MLP neurons of a small language model. Each row is named by its layer, matrix (down: output weights) and neuron, and shows model dimensions 112-207. Each number is 50 + 10 x the weight over its row's rms, rounded and kept within 0 to 99.
A block is one neuron, or neurons of one layer that tend to fire together. After each block is what it responds to, as a language model described it from the Wikipedia text at the highest values.

L10.down203:47 50 63 52 62 53 48 59 55 43 52 66 61 73 42 36 52 59 54 39 40 43 21 53 52 42 53 47 54 41 60 38 35 37 55 53 50 54 54 45 58 58 42 45 56 52 55 30 48 27 64 41 50 55 55 57 50 65 44 47 66 52 59 46 61 30 54 39 27 39 72 56 53 41 45 47 41 63 54 43 42 52 55 67 70 41 56 63 55 49 34 48 40 32 58 37
L10.down814:36 46 50 54 38 48 57 39 49 40 61 48 52 63 56 40 41 46 38 56 37 29 41 73 41 55 49 45 26 61 44 50 44 43 61 50 46 44 61 48 66 36 42 41 60 65 45 52 50 47 64 47 40 37 38 63 45 58 58 49 56 43 57 33 52 39 50 54 49 41 57 59 53 43 46 48 42 56 54 36 56 64 37 46 56 38 40 75 43 57 44 60 44 56 58 40
L10.down840:55 60 60 46 42 47 42 46 46 23 65 44 27 41 58 62 42 64 52 55 60 55 42 43 62 51 62 68 44 49 52 63 51 43 56 44 54 21 39 73 57 50 29 36 38 53 42 36 61 55 57 42 43 42 55 41 38 64 31 58 56 55 24 34 75 52 41 53 48 42 49 59 36 84 63 56 52 42 30 53 40 75 46 54 51 45 40 53 48 52 48 45 52 46 46 39
L10.down1880:42 61 24 61 38 45 57 49 47 32 60 39 56 58 50 48 62 57 44 48 52 49 32 60 65 59 69 46 50 55 56 40 62 48 68 47 48 47 53 33 34 59 28 45 44 50 40 51 52 67 39 57 73 28 50 40 58 51 71 57 60 49 49 60 66 59 57 65 60 44 52 48 43 51 71 38 53 52 56 51 46 69 57 52 45 54 71 46 38 56 40 40 51 58 59 58
L10.down2260:50 52 43 44 49 69 59 53 54 61 43 61 41 58 54 45 44 39 73 78 31 58 39 54 47 59 49 50 46 76 39 56 38 45 61 47 46 52 48 65 52 70 44 44 54 46 47 59 53 55 38 51 58 55 54 48 44 42 48 61 53 61 43 71 41 53 55 43 40 42 74 39 29 47 46 35 63 43 46 53 47 53 57 70 40 42 49 38 47 41 45 47 58 54 57 49
L10.down2396:69 54 41 54 38 66 56 41 39 55 54 41 69 62 47 52 37 60 49 42 44 44 61 57 64 69 43 50 39 42 47 39 35 40 35 58 33 37 55 61 47 34 48 42 36 43 42 44 60 59 39 36 49 61 28 58 42 32 70 41 66 57 65 43 31 55 45 70 47 49 48 66 54 42 47 55 45 51 39 63 51 69 47 43 57 48 53 56 49 46 49 38 60 46 45 58
L10.down2489:38 56 56 51 54 42 48 41 55 41 39 52 42 50 49 43 65 51 44 51 47 56 50 36 54 39 42 39 50 63 53 56 62 23 64 39 52 50 52 54 43 54 64 55 61 64 52 46 45 50 31 68 53 61 41 47 33 41 27 60 52 59 40 50 55 30 76 58 57 53 61 44 50 55 48 52 51 51 47 51 64 48 43 49 65 45 50 52 65 53 73 35 58 53 55 39
L10.down2544:42 45 50 48 36 55 67 52 66 62 44 43 43 58 48 50 47 60 68 74 61 67 38 45 52 42 51 45 60 46 55 65 64 63 59 46 45 42 45 51 55 37 59 52 70 57 67 56 59 45 49 81 54 36 57 49 46 29 54 58 43 44 50 59 49 35 53 39 55 30 52 63 61 61 48 55 40 59 53 42 59 59 38 68 44 40 70 49 45 48 53 50 46 42 55 49
Description: Predicate verb after subject. The first word of a sentence's predicate after a long subject, usually a main verb (earned, gave, strengthened, turned, debuted), sometimes to or and.

L21.down512:35 67 54 59 49 37 50 57 47 48 61 45 29 37 63 42 44 51 49 45 43 49 41 45 51 37 38 51 48 43 38 65 50 50 48 44 38 46 52 59 58 50 26 53 38 46 27 38 49 68 62 48 59 47 42 52 39 53 62 40 53 43 47 67 45 75 66 56 32 38 48 62 58 53 45 46 72 50 34 46 51 47 45 49 46 55 72 48 54 25 56 41 63 59 43 69
Description: Sports and table fragments. Word pieces and table cells in sports award lists, rosters and results tables, such as All-MVFC, Outside Hitters and NBA on TNT, plus hyphenated compound pieces like north-south and In-Situ.

L4.down293:34 39 44 57 49 57 20 49 46 59 39 41 58 43 60 35 40 52 53 62 61 34 66 51 53 68 49 32 47 46 64 37 33 63 29 44 46 40 35 57 49 52 57 48 61 58 40 50 52 36 53 51 51 39 55 49 51 52 52 37 72 52 48 60 51 48 57 62 59 46 56 58 33 57 49 65 47 38 60 36 53 42 33 59 47 55 52 60 60 45 57 48 58 51 49 53
L4.down766:42 32 53 49 32 46 34 47 42 45 46 62 39 61 39 51 26 55 45 45 42 40 59 40 59 44 54 37 60 41 48 41 38 49 34 54 38 51 50 72 52 52 44 54 42 56 52 57 57 56 46 60 40 25 51 51 41 58 44 51 51 55 49 40 46 39 62 59 57 56 23 52 54 39 67 41 55 34 65 51 63 68 55 47 29 62 44 49 61 65 72 47 58 45 46 61
L4.down1184:54 37 47 49 52 53 52 55 36 52 54 46 47 71 48 45 54 47 48 51 57 46 53 40 57 48 45 61 59 55 57 30 59 32 47 61 63 35 43 42 65 39 55 43 47 51 44 31 48 53 51 52 48 46 68 48 60 44 62 61 63 59 49 51 47 57 43 51 59 48 52 63 45 62 48 40 45 24 61 41 55 62 34 66 41 45 58 52 61 56 50 51 57 44 66 45
L4.down1455:40 36 58 56 37 41 42 63 38 62 47 59 46 50 43 50 42 54 42 54 39 36 53 63 57 47 24 46 68 55 59 47 23 46 37 58 40 51 60 61 44 48 61 41 39 49 40 38 47 54 40 60 44 41 35 48 30 51 66 43 51 39 56 52 43 49 52 68 60 54 44 49 61 37 45 52 61 45 56 43 55 54 51 65 29 55 40 54 57 58 53 35 49 48 58 62
L4.down2082:51 46 56 56 51 47 51 41 29 51 58 58 55 48 53 26 52 43 43 48 30 63 41 36 71 44 48 55 44 63 51 62 41 31 71 49 55 61 53 58 65 54 49 43 58 52 63 47 54 62 47 68 43 53 46 41 47 50 57 66 46 45 50 52 46 46 48 59 54 40 39 50 27 44 57 69 55 56 44 41 29 67 53 57 64 55 24 52 57 61 43 53 50 47 53 60
L4.down2460:59 33 25 65 43 50 62 37 51 53 41 51 54 47 52 58 56 56 49 60 60 57 51 65 57 48 57 44 73 52 64 43 47 39 55 60 49 59 60 62 46 58 57 31 41 41 40 38 51 43 53 45 53 56 46 48 48 56 56 52 47 43 51 46 46 47 37 70 59 57 49 58 46 51 72 60 57 62 52 49 47 59 45 47 70 54 47 45 45 52 39 59 48 51 62 51
L4.down2528:39 33 63 52 64 51 32 64 45 42 52 57 58 63 55 50 66 44 38 67 54 43 58 69 74 43 45 49 45 48 56 30 24 56 28 63 51 38 33 46 32 56 52 32 40 62 51 50 39 57 45 47 49 48 63 45 40 59 43 40 54 43 49 63 58 35 53 70 37 40 50 54 58 53 42 64 52 32 36 53 70 58 56 64 37 63 53 50 61 55 27 32 62 58 32 47
L4.down2532:45 55 46 46 58 47 54 52 26 64 37 67 51 58 40 42 44 51 58 69 56 51 62 52 39 61 48 40 77 31 74 42 48 46 29 44 39 53 42 46 38 47 58 58 50 54 48 36 52 60 50 29 48 48 56 56 57 47 51 31 44 56 49 38 39 44 55 54 60 37 46 51 43 68 59 42 49 64 42 35 50 50 44 51 34 38 45 52 54 63 49 54 56 70 52 57
Description: Main finite verbs. Finite main verbs right after their subject, often the ending piece of a split word, as in distorts, laments, dissolved, ends.

L4.down987:48 45 45 50 54 43 43 39 47 52 60 59 56 40 59 50 47 44 72 73 56 52 45 51 53 45 53 47 52 50 48 51 57 54 58 60 34 51 71 24 44 43 37 48 46 47 57 54 45 53 65 38 72 59 44 45 46 38 47 58 60 54 62 52 54 53 52 62 52 68 53 58 42 60 45 47 40 66 71 52 65 67 77 64 46 48 70 35 55 46 47 33 47 56 73 52
L4.down1019:45 53 68 52 64 46 54 46 64 61 51 49 37 66 56 52 47 55 58 37 46 44 27 54 56 37 52 50 56 52 57 38 42 48 47 57 45 36 59 70 37 67 39 58 50 41 48 53 38 65 41 68 57 59 53 34 53 46 54 69 39 54 43 49 49 57 44 56 43 38 56 49 49 39 62 41 57 49 32 62 57 57 45 48 68 59 23 46 36 66 53 46 71 51 34 54
L4.down1031:35 67 76 52 49 53 45 52 45 65 56 69 46 44 32 27 59 49 52 44 52 70 62 61 61 32 52 46 39 52 47 67 56 47 52 61 53 55 58 48 61 56 37 51 41 61 56 43 47 65 35 57 58 58 44 56 60 37 35 44 43 57 60 55 48 55 48 47 53 36 80 68 44 55 65 30 31 43 68 42 35 41 26 62 55 67 44 46 64 56 42 33 40 53 41 62
L4.down1050:39 43 67 62 55 53 45 59 53 51 41 66 54 39 49 34 49 69 58 44 58 59 36 61 40 56 57 83 60 48 42 48 44 63 52 31 46 54 45 38 55 47 53 38 46 38 49 64 48 58 41 49 56 55 45 59 53 45 63 46 56 49 46 64 26 43 49 45 40 51 54 54 55 40 51 43 45 53 27 41 57 55 47 51 45 34 50 53 52 48 49 60 47 49 62 80
L4.down1070:39 27 57 39 64 36 37 52 44 44 56 23 49 53 25 42 51 46 41 45 49 41 54 71 52 51 51 62 64 51 45 49 51 57 64 46 38 74 42 48 43 28 41 66 49 54 63 33 43 38 33 53 37 54 49 63 41 57 36 40 37 55 57 36 44 48 42 52 48 67 55 40 52 37 50 41 54 40 36 49 70 36 53 64 40 35 43 31 49 62 65 46 51 58 42 56
L4.down1456:55 74 51 36 58 39 52 61 48 58 56 35 55 64 58 43 40 30 34 52 49 47 57 50 54 30 45 43 54 42 47 39 69 44 54 55 40 31 45 43 61 76 38 34 45 39 52 46 42 60 56 55 52 54 45 61 49 38 55 75 48 53 37 47 64 54 63 57 32 38 58 29 64 40 57 50 59 37 34 61 57 56 49 49 45 51 36 54 44 58 59 46 72 57 40 49
L4.down1498:48 67 47 49 46 61 45 72 48 62 67 58 50 43 54 49 50 49 40 47 59 60 57 63 39 48 46 44 61 60 44 54 55 57 55 37 50 53 60 53 42 68 42 63 59 52 40 53 45 68 67 60 27 56 58 49 50 42 50 57 50 43 73 65 56 68 51 50 51 48 44 44 54 44 44 46 48 45 39 59 58 55 40 57 51 47 37 42 56 47 48 59 48 63 51 46
L4.down1742:53 46 62 57 52 49 39 77 43 51 60 62 64 51 45 28 48 52 61 30 54 66 43 46 57 50 50 59 46 51 56 49 47 56 40 45 59 45 45 57 37 68 51 58 44 40 55 41 65 66 41 72 33 47 52 45 47 49 53 54 45 35 47 44 57 43 63 49 33 58 55 54 63 40 42 43 61 61 49 59 43 52 47 57 43 62 47 70 57 48 77 54 64 54 50 78
Description: Separators after stat numbers. Column separators (|, ;, -) right after a number in sports stats and league tables, such as 25 | 8, 1-2, 7; 5; a weaker set covers mid-word pieces of foreign names.

L21.down2355:45 75 55 40 42 26 57 40 38 55 50 42 59 49 35 51 48 33 58 47 39 56 47 41 53 34 37 45 44 48 50 50 43 43 60 37 61 36 53 57 39 45 36 51 49 43 59 65 37 54 46 47 54 36 46 40 59 36 42 55 52 55 46 51 35 53 46 41 48 35 51 43 62 40 50 41 64 31 43 49 49 55 63 58 50 38 47 49 62 37 42 54 52 32 47 58
Description: Noun-phrase modifiers. Fires on possessives, adjectives and noun modifiers opening or inside an object noun phrase before its head noun, e.g. their line-up, scoring average, religious genres.

L21.down353:48 29 42 47 44 36 54 56 50 23 29 44 55 43 42 40 44 42 30 39 58 43 46 46 40 41 47 56 43 48 56 42 35 50 48 39 31 52 49 55 73 40 47 50 34 63 54 44 50 41 48 43 49 33 56 46 56 39 46 49 42 44 40 47 49 40 56 43 25 31 48 46 53 50 62 58 58 56 37 54 54 47 68 53 43 45 38 51 38 37 38 39 47 56 42 52
Description: Start before numbers or names. A bare space just before a quantity such as of 12, for 15 days, were 369, or the first capital letter opening a quoted title or table entry (V, L, F).

L10.down579:40 46 58 51 38 43 55 56 48 39 63 55 30 49 70 54 43 61 56 35 38 48 23 57 49 42 45 67 39 61 53 43 58 56 38 51 46 63 42 39 53 63 40 62 42 45 50 49 66 44 26 47 45 47 57 48 70 52 46 54 50 53 57 59 59 62 64 60 49 47 50 59 47 40 60 42 53 52 28 68 60 50 49 39 58 44 37 48 58 50 37 52 46 32 59 46
L10.down1447:67 45 47 31 53 63 37 61 39 36 39 51 38 49 72 60 43 44 40 59 56 51 30 59 54 43 67 58 49 50 35 45 59 43 51 38 30 57 21 53 46 48 53 45 53 55 41 35 44 40 57 49 51 36 58 50 49 50 61 34 39 32 48 38 48 47 58 52 71 36 25 45 73 51 41 60 50 42 30 54 49 79 42 53 72 40 44 58 58 33 42 57 47 58 26 37
L10.down1673:57 37 37 41 35 40 57 38 59 55 56 53 55 50 74 35 54 52 59 58 45 42 51 65 47 66 53 47 66 45 50 55 39 44 54 19 34 63 40 52 60 68 50 50 58 38 39 45 42 61 36 58 44 46 59 41 47 47 57 46 53 48 34 45 51 48 60 34 42 69 43 58 44 60 27 51 42 41 69 48 53 40 58 59 54 59 49 58 80 47 60 53 46 53 33 34
L10.down1818:45 37 45 58 35 54 32 68 38 41 49 58 52 50 52 51 33 45 71 42 61 42 48 51 41 48 68 39 48 57 64 62 46 50 44 48 55 45 46 63 72 51 39 53 47 57 51 42 40 54 36 53 47 46 51 41 57 43 52 54 47 47 42 51 45 67 40 40 36 45 46 62 55 55 69 56 61 48 46 40 45 41 51 37 47 61 78 58 48 59 62 45 54 59 29 47
L10.down2232:38 70 36 56 45 54 72 50 76 61 48 59 31 61 34 62 51 49 35 44 38 37 59 62 68 43 73 57 55 54 68 53 51 57 48 63 50 56 40 45 37 43 54 52 69 67 43 50 50 35 62 44 46 42 55 73 50 43 54 64 60 57 52 42 40 48 46 58 63 34 40 58 49 37 48 65 44 40 36 48 48 47 63 61 53 55 55 43 46 55 53 48 43 54 57 51
L10.down2334:49 58 44 51 42 44 65 47 46 49 47 62 61 42 49 62 51 48 61 57 47 37 41 49 62 53 49 47 65 45 41 24 35 60 49 44 59 65 53 57 54 55 54 53 36 33 55 45 65 41 60 43 36 58 41 53 50 49 52 79 37 66 59 42 43 43 50 27 50 43 32 48 58 50 46 58 38 48 42 55 65 70 36 53 63 59 58 43 50 31 43 26 49 54 50 54
L10.down2346:61 55 65 36 68 44 44 69 32 43 49 38 46 48 65 58 35 58 64 64 46 47 42 54 51 64 45 57 52 63 32 39 34 49 48 41 53 55 47 48 56 34 52 59 52 45 49 50 33 62 45 47 56 49 42 50 50 40 41 33 64 55 52 36 55 44 54 57 31 52 52 49 52 43 44 52 71 55 32 43 47 62 61 68 41 63 46 28 55 46 54 55 66 50 38 39
L10.down2379:48 64 53 63 34 60 57 66 50 46 61 60 61 48 43 53 42 71 57 46 51 52 57 31 58 41 35 38 51 36 51 46 46 49 76 38 41 65 62 57 49 42 39 47 47 27 52 57 24 55 55 49 35 69 47 52 55 61 62 54 45 55 45 38 59 53 58 46 41 57 63 48 53 42 47 67 48 31 45 55 51 55 58 64 55 36 55 44 55 42 60 38 66 64 59 64
Description: Quantity slot before numbers. Fires where a count or amount is about to follow, mostly on the space token before digits after phrases like more than, over, a total of (2,400, 6000, 25).

L10.down171:47 52 36 36 56 51 65 58 53 49 41 41 33 47 42 44 69 63 43 47 51 19 51 34 46 72 58 52 57 44 52 35 47 46 51 54 73 50 59 37 54 56 59 50 45 34 39 56 52 44 46 46 62 47 44 57 45 50 65 52 39 49 39 34 54 56 48 87 38 79 65 53 43 52 60 37 50 56 48 53 48 56 50 48 39 43 43 47 63 53 54 39 54 38 41 53
L10.down395:59 36 61 46 56 39 67 33 49 43 59 47 64 57 43 50 63 63 44 62 55 40 58 50 59 59 52 62 56 30 45 56 32 44 49 75 53 60 38 63 41 54 50 35 60 46 64 60 53 46 53 43 59 51 58 38 52 47 50 48 45 59 46 40 48 51 64 57 35 45 45 47 57 38 66 40 49 49 31 30 51 63 59 48 74 62 28 56 68 42 46 49 76 64 45 64
L10.down1312:50 48 41 56 42 35 43 43 54 59 53 47 43 59 60 42 41 56 42 53 53 61 47 63 52 48 54 70 38 31 57 47 44 38 54 63 56 51 63 48 77 44 40 62 54 46 51 55 47 58 49 33 59 42 60 40 43 46 53 40 57 40 48 59 50 50 50 32 46 52 67 55 56 40 41 45 52 57 47 43 38 50 58 46 46 53 63 42 40 57 50 48 48 49 41 47
L10.down1314:51 39 48 60 51 54 57 54 40 57 42 65 34 35 50 50 36 56 32 49 50 57 42 56 60 60 41 25 32 37 35 44 48 43 74 48 34 55 46 41 32 58 57 42 64 48 51 57 58 53 47 62 52 39 60 49 46 54 32 39 43 54 57 70 45 50 24 46 57 50 73 45 52 53 63 52 40 71 39 45 36 48 62 32 41 57 52 59 38 58 53 66 51 44 48 42
L10.down1573:57 47 45 52 66 66 43 40 43 47 51 46 34 23 59 62 64 51 54 58 43 56 74 41 58 40 31 44 71 37 49 42 53 50 55 52 55 54 50 52 40 50 50 50 52 40 63 51 43 61 47 33 56 47 44 37 38 54 54 52 61 51 47 48 43 65 58 70 53 50 55 36 40 45 55 38 36 53 41 21 60 44 58 44 59 42 61 41 50 65 52 58 52 42 27 65
L10.down1623:34 41 68 27 51 56 45 47 36 28 52 52 53 48 51 64 47 66 54 64 39 28 59 39 49 46 44 61 45 31 53 53 58 62 63 55 50 40 40 60 54 45 55 36 50 47 57 43 49 67 44 43 66 45 40 40 53 36 43 66 53 62 53 14 47 52 59 48 60 44 37 58 60 41 51 50 46 56 45 55 50 57 64 61 53 51 38 43 58 65 59 47 69 80 44 41
L10.down1704:43 31 51 44 62 40 37 66 54 43 44 61 52 67 32 62 53 38 53 58 25 46 38 56 56 51 39 44 59 56 52 46 59 30 30 62 45 49 38 60 51 35 50 41 47 43 38 39 51 63 43 41 71 39 56 48 38 32 53 50 44 52 62 36 65 52 40 44 61 49 69 32 58 50 36 36 38 73 45 53 27 55 51 41 49 64 44 62 51 58 64 60 62 57 48 56
L10.down2469:53 35 49 43 43 45 59 53 56 51 44 38 49 49 71 62 74 45 61 68 65 35 45 48 57 60 34 66 62 39 46 36 43 45 54 37 59 62 34 48 44 39 44 39 51 39 38 43 68 50 43 52 51 48 48 51 43 43 60 53 54 46 50 56 58 52 75 38 58 43 38 78 25 48 55 38 63 50 59 62 46 52 58 59 59 58 46 64 50 55 46 27 61 60 41 50
Description: Award-title function words. Function words inside fixed award and office titles, mainly "the" in Player of the Year, also Commander of the, Chief of, goal of.

L4.down893:46 46 41 49 82 55 31 36 46 40 40 53 28 59 59 54 37 39 53 53 42 57 56 52 48 48 41 62 42 63 52 38 55 48 59 80 53 48 43 62 48 63 55 48 44 43 45 55 30 36 55 63 42 34 64 53 50 49 63 58 53 75 45 55 40 35 39 43 24 65 52 55 52 35 53 53 43 46 45 30 50 49 40 37 41 52 68 53 54 52 39 60 54 65 55 54
L4.down1136:69 54 65 56 48 60 57 45 70 47 38 43 48 62 55 48 69 61 51 59 53 49 57 65 50 52 35 44 42 48 60 53 45 53 34 39 37 38 71 57 52 58 56 59 53 53 57 46 42 60 43 43 69 53 44 53 53 44 47 58 56 57 60 38 57 45 57 37 52 66 54 36 48 55 54 37 45 43 44 50 49 53 63 55 55 40 56 57 61 46 57 39 46 52 61 60
L4.down1146:54 52 27 57 52 49 40 57 41 40 39 61 35 46 56 52 38 71 27 48 49 55 59 44 58 46 50 35 22 55 61 42 47 39 62 55 38 53 42 41 24 41 72 52 65 37 51 56 64 51 54 42 42 31 69 46 43 37 68 46 35 37 60 42 44 53 46 47 38 52 58 51 41 57 54 43 52 47 56 48 44 27 48 30 66 51 52 45 51 43 42 68 48 61 36 44
L4.down1415:58 38 68 64 50 49 50 57 35 51 56 51 46 56 42 53 68 53 38 46 55 43 65 61 64 43 61 61 56 54 33 66 68 51 47 56 49 52 49 64 56 49 37 41 35 65 41 54 27 47 28 48 52 64 42 66 49 42 36 36 50 43 37 28 51 53 65 41 61 47 44 35 71 64 38 58 47 53 52 50 54 67 61 67 38 59 50 55 41 45 33 58 53 55 34 39
L4.down1570:59 61 51 49 61 38 46 44 45 54 26 56 56 36 53 49 61 51 46 38 46 46 49 47 41 38 38 68 44 50 54 60 57 60 60 61 50 69 67 62 36 35 52 68 45 32 54 59 61 44 55 46 46 39 45 58 42 46 54 48 59 44 48 33 58 54 55 29 50 41 51 61 45 53 35 60 41 50 44 43 50 61 40 35 60 65 45 63 51 43 42 60 54 67 66 46
L4.down1827:44 53 52 59 60 42 55 55 47 45 47 48 50 36 44 55 50 53 46 45 46 47 60 64 58 55 37 66 40 47 55 38 50 31 52 55 50 37 58 49 49 74 47 41 33 61 54 70 22 43 53 46 51 39 46 59 72 51 58 50 38 54 66 45 60 47 38 46 55 54 43 48 56 52 55 41 56 48 37 36 34 45 57 50 53 45 62 41 39 60 70 44 58 39 60 71
L4.down1930:63 35 52 75 54 45 45 51 49 35 58 58 58 54 39 33 56 58 46 46 51 40 56 17 41 53 41 57 57 45 61 37 68 38 45 57 54 61 48 50 55 51 41 48 53 51 38 47 63 46 45 54 44 52 38 40 49 40 59 60 49 51 55 46 61 43 40 49 45 45 76 54 41 38 34 52 24 43 44 61 41 46 56 67 53 46 43 49 49 57 41 36 61 35 35 53
L4.down2138:57 33 47 50 48 24 56 56 51 39 55 61 35 72 32 39 56 50 42 52 67 77 49 49 48 46 53 61 34 58 48 60 58 47 53 48 35 60 60 34 53 46 35 60 69 50 40 54 36 60 55 67 52 56 61 42 47 54 49 61 37 54 43 40 62 50 45 61 56 55 42 53 35 41 38 40 42 50 50 37 71 44 61 64 62 37 37 38 51 55 57 40 53 46 47 51
Description: Final word of proper titles. Final word or piece of multiword proper titles and names, such as Player of the Year, Endowment for the Arts, Openweight.

L10.down24:48 48 50 55 44 44 44 44 58 45 58 45 46 53 50 32 50 51 62 47 68 37 53 57 58 33 52 61 40 55 50 52 40 60 36 51 34 57 61 43 24 51 53 48 39 53 59 53 44 52 63 54 35 58 56 48 48 42 56 62 51 46 61 52 46 53 41 46 51 48 72 56 57 61 41 63 53 38 53 59 57 55 47 47 44 50 40 41 50 59 43 36 77 45 58 49
L10.down243:49 80 47 70 57 63 47 46 46 44 53 40 58 57 69 63 52 38 39 53 42 59 41 71 49 49 22 57 53 50 44 51 41 43 66 37 74 58 39 63 60 40 30 47 34 60 53 40 43 50 31 55 50 59 46 44 58 40 55 70 39 56 45 58 54 69 35 46 52 62 51 51 47 55 45 60 40 39 56 52 34 37 49 60 65 49 50 50 57 21 46 35 49 48 53 55
L10.down275:50 61 50 50 75 48 40 54 40 38 63 49 49 61 45 39 68 67 58 52 65 53 53 45 53 58 40 58 51 44 53 54 37 44 23 50 48 44 50 45 59 48 45 64 35 27 46 55 29 54 47 53 47 41 44 33 56 50 45 42 53 49 46 47 41 40 59 44 50 58 62 50 38 57 36 56 39 49 76 49 37 39 50 52 26 36 58 54 62 54 38 36 57 41 64 36
L10.down283:42 45 65 44 66 36 47 61 58 58 44 52 57 42 54 36 40 65 55 52 40 24 46 52 50 59 59 56 54 53 47 44 62 53 46 38 53 53 32 64 54 30 54 62 55 52 48 53 47 49 58 67 51 49 64 44 31 47 56 53 65 52 52 49 46 57 54 48 63 49 53 40 53 41 53 42 43 47 47 61 47 41 38 44 48 50 41 35 49 61 55 38 35 59 55 52
L10.down754:61 32 49 44 70 41 47 47 50 46 46 59 42 57 58 84 57 45 38 62 59 52 36 50 65 62 53 37 50 51 67 55 26 50 35 43 44 42 69 48 58 60 46 25 42 55 51 39 58 59 55 47 43 50 46 62 52 56 56 51 65 51 52 64 35 38 54 44 48 58 51 51 44 51 60 32 55 51 63 53 45 37 36 54 46 45 45 40 41 48 64 41 41 30 55 57
L10.down1626:64 33 55 60 52 44 41 37 40 52 35 52 46 37 30 33 67 52 48 44 56 51 31 46 40 55 58 43 37 58 56 55 47 50 60 48 45 48 47 53 56 36 52 49 53 26 59 46 65 47 51 52 65 55 51 41 58 57 54 79 30 37 60 47 66 27 68 50 49 71 61 58 65 36 61 59 25 51 50 50 44 35 52 55 48 33 58 58 46 37 52 62 48 48 52 34
L10.down1834:39 38 37 49 53 73 48 50 48 53 41 41 43 53 51 41 65 73 59 31 56 48 40 43 46 33 40 38 39 51 60 56 51 41 42 45 47 47 58 71 49 43 44 38 36 61 65 33 46 50 61 48 49 54 51 64 64 39 42 56 29 58 38 38 58 57 55 43 65 49 73 48 45 44 40 44 52 29 52 42 50 53 52 56 66 53 56 51 50 50 45 35 57 35 58 44
L10.down1956:51 28 39 58 57 45 43 49 51 48 65 67 68 37 51 44 52 56 56 55 58 45 38 38 59 66 41 60 43 31 58 43 62 56 57 40 42 38 44 55 39 50 54 43 40 51 40 61 59 48 49 66 49 43 42 49 64 52 68 67 48 38 73 31 37 41 55 50 50 51 62 65 61 33 40 60 52 53 54 35 55 62 65 40 59 49 64 47 47 52 36 43 52 58 62 54
Description: Stats-table cell separators. Spaces, pipes and semicolons that open numeric cells in sports career tables (apps, goals), plus spaces before day numbers in dates.

L21.down951:55 27 27 40 48 57 59 61 39 43 49 66 37 47 47 64 60 63 55 40 43 43 34 47 55 72 34 52 60 55 42 60 65 53 47 46 30 62 42 45 80 41 59 59 56 62 63 55 50 57 35 44 44 73 50 65 32 51 61 44 45 56 57 52 45 49 31 49 53 43 45 66 56 33 48 45 48 49 50 46 50 68 43 33 50 46 48 51 54 41 54 49 42 53 57 41
Description: Space before numbers. Space token that comes right before a number: table cells after pipes, day numbers after month names, statistics in prose (such as "| 8", "January 25", "averaged 20.1 points, 8.6").